config.yaml
n_layer: 16
vocab_size: 18002
attn_scale: 0.125
init_std_qkv: 0.0256
init_std_down: 0.00453
lr: 0.000921
schedule: "wsd"
decay_fraction: 0.627
dataset: "wikipedia_en"
MLP neurons of a small language model. Each row is named by its layer, matrix (down: output weights) and neuron, and shows model dimensions 0-95. Each number is 128 + 32 x the weight over its row's rms, rounded and kept within 0 to 255.
Before each neuron's rows, "fires before" lists the tokens most often just after its 100 highest values on Wikipedia text that the model never trained on.

fires before: ".", "'", "', ", "–", "' "
L9.down240 [122 126 124  98  83 100 181 149  85 109 145 102 150 143 145 167 132 121 192 140  88 105 111 162 135 104 185 234 147 189 146  78 130 106 136  78 114 119 158 142  76 146 164  96 118 165 154 152  88 144 149  76 149 211 135 134 100 123 104 106 162  95 139 155 160 138 119 140 174 115  44 159 152 118  71 120 126 161 127 130 157 174 145 193 136 104  76 132 113  52 148 140 123 142 141 115]

fires before: "of ", ", ", ".", ". "
L7.down78 [155 101 109  95 129 113  45 163 168  94 137 106 109 151 135  78 155 142 142 129 119 156 166 188 158 126 184 157  92 109 134  98 156 177 154 111 103 135 195 155 153 131 160 186 139 114 103 159 121 124 178 139 113 190 113  89  80  79 199 186 128 121 129 136  93  34 104 180 155 197 153 146 129  64 135 112 151  94  66 209 121 115 117 126  87  66  99 104  93 121 155 148 172 100 128 128]

fires before: ", ", ". ", "\n", ".", "ian ", ": "
L4.down370 [142 134 121 137 105  88 101 167  96  94  83 118 109 124 116  88 140 111 141 131 133 142 127 189  99 160  98 107 110 110 112 134 142 170 169 170  92 163 105 124  92 171 120 186 105 144 127 104  51 176  66 169  95  90 130 107 166  42 193  83 115  96 124 156  91  79 107 121 121 129 159 151 135 118 138  97 112 144 121 142 194 136 131 114 108  89 169 156 111 129 137 136 135  80 102 156]

fires before: "==", "\n", "\n\n", ", ", ":", ": "
L7.down1202 [130 153 108 130 101 125 131 161 145 120  58 125 168 142  60 104 138  95 167 115 173 160  66 126 109 159 123 122 146  92 143  93  89  99 142 121 155 142 162 163 120 144  92 167 121 124 112 136  90 163 148 158 147 127 117 141 164  74 149  75 175 137 140 153 156  89 129 119  92 183 140 120 148 113 233 179 150  91 149 119  90 212 153 101 126 150 144 131  97 142 139  73 126 147 117 136]

fires before: " ", "0 "
L7.down1082 [153 158  83  93 125 136  75  85 129  82 135  74 228 133 158 125 118 118 148 103  87  67 116 150  99 162 169 117  99  91 118 133 214 132 142 121  83 114 113 140 134 126 126 166 142 109 142  87 122 178 185  97 103 122 162 116 148 141 148 122 125 136 113 157 253 140 161 127 109 161 124  76 157  65 174  88 117 136 107 154 178 175 162  88 175 122  98 123 124 146 160 145 197  77 118 103]

fires before: "\n", "\n\n"
L9.down438 [109 152  88 105 129 138 115 159 173  61 134 120 103 144 138 125 138 131  85 158 159 187 184 131 135 141 128  92  60 145 158 135 140 142 153 151 128  89 207 178  87 149  39  74 134 123 119 122 148 192 175 171 120 145  93 118 132 143 121  90 151 133 189 184 148 131 148 117 151 100 102 107  81  78 161 143 151 110 125 118 130 155 103  92 154 119 156 146 119 157 159 176 128  81 125  92]

fires before: "- ", "| "
L9.down786 [153 127 125 185 109 190  97 104 171 144  91 107 151 150 165 131 122 135 116  45 106 104 149 197 144 137 155 177 132 121 128 125 137 143 179 147 166 147 187 133 118 146 172 135 110 133 153 131 121 144 128 141 113  83  97 157 129 145  84 109  92 118 147 131 174 168 183 110 130 118  88  98  56 140 177 132 133 119 100  77 135 122  91 135 129 162 126  74 130 155  87 122 137 166 146 155]

fires before: "\n", "\n\n", "was "
L9.down173 [ 65  62 153 148 124 125 184 163  91  63  89 130  74 135 135  90 149 111 147 180 172 116 150 153 129 104 109 164 105 118 160 154 191 112 132 162  95 132 145 140 139 106 168 162 123 117 151 164 120  66 202 169 118 144 101 104 105 125 127 122 124 128 158 144 109 172 111 142  65 114  85 115 138 133 160 154 109  54 110 105 101 155 122 154 105 114 127 151 108 130 123 148 114 105 164 128]

fires before: ": ", "\n"
L4.down1268 [124 144 151 129 130 103  61 100  55 129  54  89 112 107 117  75 122 162 122 112 156 173 155 150 107 177 176 175 124 132 124 140 164 154  81 144  79 176 117 178 121 116 122 176  99 118 142  73 139 154 156 137  98  99 141 175  96  72 131  75 120 123  97 109 127 117 121  73  98 160  95 119 130 125 143 121 155 133 106 126 207  60  65 152 115  98 148  86 184 136 164 109  73 117 143 163]

fires before: ", ", "ed", "s ", "-", ". "
L7.down158 [149 132  94 133 123 145 132 161  82 136 110 119 104 154 159 155 102 150 110  83 112 124 145 142 120 127 102 158 110 110 114 172  76 145 180 158 112  89 155 139 123 109  90 142 124 107 125 188 171 127 114 162 145 142 116  71 119 178 185  91 194 180 216 109 174 124 197 112 148 106 148  98  79 149 145 136 171 123  55 162  81 135 125  81 164 158 138 181 124  98 173 115 145 162 161  64]

fires before: ", ", "of ", ". ", "'", "medal ", "."
L9.down308 [125 127 128 181  80 132  92 137 171  44 132 109 111 163 123 130  71 132 161 127 123 141  99 139  92 158 146  77 111 139 156 114 140 110 124 129 144 161 152 115 125 105  87 145 132  92 128 122 119 116  99 114 114 125  88 134 162  51 137 109 150 143 142 109 113  76  79 116 184 170  98 154 133 163 127  84 146 152  87 145 172 156 136 155 117 137  58 140 119 117 190 125 119 103 124  66]

fires before: "| ", " ", "|", "\n", "Votes ", "Panc"
L7.down453 [155 106 104  63 123 162 125  82 124 107 181  53 112 125 148 130 145 148 139 125 133 151 183 153  90  76 125 106  91 125 141 114  95 106 155 133 152 154  69  44 117  98 125 158 106 108 176 120 166 132 130 183 105 125 111 164 168 137 160 125 143 144 112  85 184 129 144 131 108 129 138 132 145  57 165 145  87 114 125 127 110 143 138 168 140 115 125 105 118 160 144 109 157 136 108 118]

fires before: "\n\n", "a ", "\n"
L4.down498 [ 77 155 119  48  68 122 119 209 109 150 121 164 138 163 125  98 103 120 117 129 108 214 119 119 138 164 121 117 142 120 129 157 119 109 193 136  99 134 137 239 135  86 119 117 156 118 102 152  60 163  76 112 183 174  96 104 111 146 182 103 108 143 160 186  64 165 132 108 116 188 182 105  88 135 124 138 196 122 189 167 151  87 135 127  84 105  89 123 120 139 129 138 131 142  95 134]

fires before: "\n", "\n\n"
L4.down973 [132 107 158 147 105 120 143 145 163 119 147  92  64 120 106 123  73 204 113 165 167 136 162 109 134  64 112  94  68 127 156 120 121 123 102 134 128 121  78 138 137 141 187 101 104 137 174 102 114 164 125 136 118 139  88 178 167 147 152 149 123  98 199 143 187  92 118 152 145 148 187  82 165 123 123 132 139 136 137 155 102 123 167 125 146 123  97 134 153 131  82 152 136 115  98 127]

fires before: "s ", "t ", "em "
L12.down337 [141  78 109 144 153  98 118  71 140 135 145 178 112 123 120 139 184 123  78 137 178 104 143 121 133 102 116 137 121 144 109 143 119  84 151 108 102 138 155 102 154 155 100 156 119 111  86 151 169  92 145 131  87 153 136  77 123 123 172  82 140 149 190 165  65 137 128 151 166 102 139  78 136 160 129 156 101 139  76 155 115 150 114  97  91 143 198 137 160 156 151 100 149 125 132 103]

fires before: "\n", ": "
L4.down795 [127 157  70 149 125 146 114 152 158  95  81 123 104 188 106 103  77  94 140 150 138 127 114 128  80 101 104 204  63  97 143 136 152  98 128 152 155 109 166 168  97 132 130  31  94 162  87  98 156 131 128 123 130 172 140 131 134 166 146 158 117 117 115 132 130 164 116 139 176 106 139 106 151 107  64 111  82 146 120 144 113 135  72  39 128 152 120 139 102 176 123 142  57  88 129 148]

fires before: " ", "0 ", "1", "— ", "2"
L7.down629 [ 97 156 101 120 115 161  82 125 138 118 141  94 174 131 175 143  96 106 117 109 183  61 119 123 110 106 154 177 148 123 144 176 155 191 130 107 100 118 104  93 138 132 126 169 124 117 148 133 152  93 198 135  92 171 123 133 149 148 109 103  49 106 109 120 145 116  87 135 138 169  98  89 153  87 144  74  65  60  56 139 159 139 125  76 175  85  81  61  89 138 124 153 159 145 165 134]

fires before: "- ", "\n\n", "\n"
L4.down1350 [ 92 127 125 118  82 140 107 166 108 169 100 136 127 130  91 132  62 146 117  99 171 109  92 143 119 133 137 151  90 157 151  80 118 126 158 171 111 115 138 168 134 154 117 180  99 145 184  95 130 200 177 112 152 171 120 129 135 102 175  37 188 156 129 181 136 121 149  99 125 140 181 163 116 115 114  93 123 126 140 150 110 113 135 154 142 162 133 185 150 126 140 113 126 135 129 139]

fires before: ", ", ". ", "and ", ".", "by "
L12.down1409 [126 124  62 151 111 141 121 155  92 133 123 131  53 160  88 150 156 142 154  89 137  94 118 188 182 170 129  87 124  78 116  80 145 168  91 124 157 136 115 130 151 107 111  90 105 161 137 176 139 126 117 140 148 111 110 168 183  66 120  83 163 111 106 170 110 119 107  84  63 141 159 147 210 120 199 163 157  92 168 175 175 103 118 160 119 155 148 111  94  82 104 162 172  96  50  74]

fires before: "\n", "born ", "is ", "202", "201", "was "
L4.down1450 [105  83 111 157  64 138 184 158 207 102  71  86  89 131 164 149 108 126 161 121  90 173 188 133  63 150 186 150  78 136 117 130 148 104 131 140 135 115 129 108 144  88 253 114  67 131 144  73 143 114 137 116 141 136 146 138 130 105 104 140  91 113 110 180 124 158 157 155 129  83 134 141 146  77 134 101  95  60 143 144 148 124 162 172  82 101 107 133 187 104 144 151  99 124  97 161]

fires before: "- ", "\n\n", "is ", "| "
L4.down943 [164 139 167 153 147 147 144 119 169  94 123  94 107 130  88 177 120 150  84 129 178 162 120 104 121 134 164 120  92 151 133 132 169 142 139 152 188  94  79 172 136 104 113  77 106 137 109 145  91 122 146 162 176 125 122 142 115 124  78  54 165 115 156 166 118 137 160 133 154 157 121 127 120  76  75 124 107 124 123 108  81 147 123 149 178 118 130 114  67 129 130 143 167  92 152  96]

fires before: "–", "'", "', ", "' ", "-"
L9.down43 [106 116 109 130 123 118 134 150 108  88 112 116 153 148 128 103 151 192 124 150 111 147 134 127 144 163 161 174 161 159 119  95 152  90  68 111 179 178  54 179 100 166 136 150 173 112 149 152  76 131  99  95 107 181 135 102 151  96 156 188 184 132 153 126 137 124 131 147 162 123 139 153 181 169 128 105 153 122  90 117 169 127 116 154 141  96 119 162 132 121  85 117 111 159 111 105]

fires before: "–", "-", "'", "', ", "' ", ", "
L7.down1256 [ 75 156 117 143 137 105 100 133 101 108 117 152 104 146 181  93 136 153  99 116 112 148 111 152  95 135 106 185 128 185 124  69 148 116 118 128 118 157 142 106 115 114 176 150 131 127 172 134  94 142 148  82 153 164 127  88 144 131 149 153  86  90 137 145 137 138 100 143 170 143  70 109 136 137 116 160 153 171 141 146 137 134  97 198  96  93 141 162 144  99 123 103 133  69 148 126]

fires before: "| ", "|", "• "
L12.down1500 [118 104 129 165 134 139 132 101 167  97 119 135 160 163 128 111 128 159  97 106 139  98 112 121 141 182 112 160 145 132 148 207 137 103  98  99 135 157 172 123 142 146 180 116 122 154 122 143 154 169 129 142 141 157  82 101 172 121 134  74 141 110 120 143 112 155 137 139 172 128 151 111  65 178 127 176 124  97  78 104 138 114 141  78 145 185 153  76 172 158  89 102 110 124 100 153]

fires before: "–", ")", ": ", "\n", ", ", "; "
L4.down968 [ 77 178 103 133 134 130 114 156 154 205 157  98 133 171 144 128 143 180 115 133 131 142 150 116 143 118  75 142  70 141 155 110 136 112 122 104 114 147 142 172 160 147  82  70 118 141 111 166  95 104  33  87 138 130  97  92 132  62 123 163 112 142  81 132 122 121 101 127  80 118  84 129  50 123  94 157 122 111 164  96 150  98 100 138 104 120  77 111 116 127 129 188 124 154 136 145]

fires before: "\n\n", "\n"
L4.down881 [119 117 198 100 140 142 128 150 160 147 109  95 163 183 120 166 153 166  62 108 158 134  60 135 108 184 150 135 127 158 118 157 125 139 221 136  76 199 137 208 123 112 138 142 186 157 119 141  68 182 163  92 169 161 117 116 128 161 152  79 114  99 105 155 108 181 197  76 145 128  92 147  92 133 158  94 109 193 138 132  91 157 107 162 168 134  70 142  95 100 163 152 123 116 122  95]

fires before: "\n\n", "\n", "ong"
L7.down1017 [122 151 154 153 117 133  94 145 137 122 150 147 144 127 132  94  78 131 119 103  76 116  91 119 132 117  82 171 133 152 133  98 120 119 190 105 147 207 132 185 194 116 161  99 168 164 125 157  91 154  66 140 105 119 121 117  52 134 143 114 156 107 159 151 126 152 116 176 160 164 125 108 123 110 125 121 103  97 227  92 115 181 151 164 133  72 200 162 173 134 136 101 148 148 161  80]

fires before: "\n\n"
L4.down736 [ 86 127 148  92 118 113 117 154 129 130 159 142 123 141 175  94  98 137 122 146  94 148 106 143 153 165 195 175 131 150 139 177 161 122 142 134 127 115 132 187 125 133 132  92 141 156 181 158 113 127  99 155 167 159 110 171  71  76 115 123 111 135 117 118 146 143 150 117 112 144 141 155  91 167 164 104 105 161  72 167 165  86  86 180 105 116  61  93 106 122 176  56 175  58 138 128]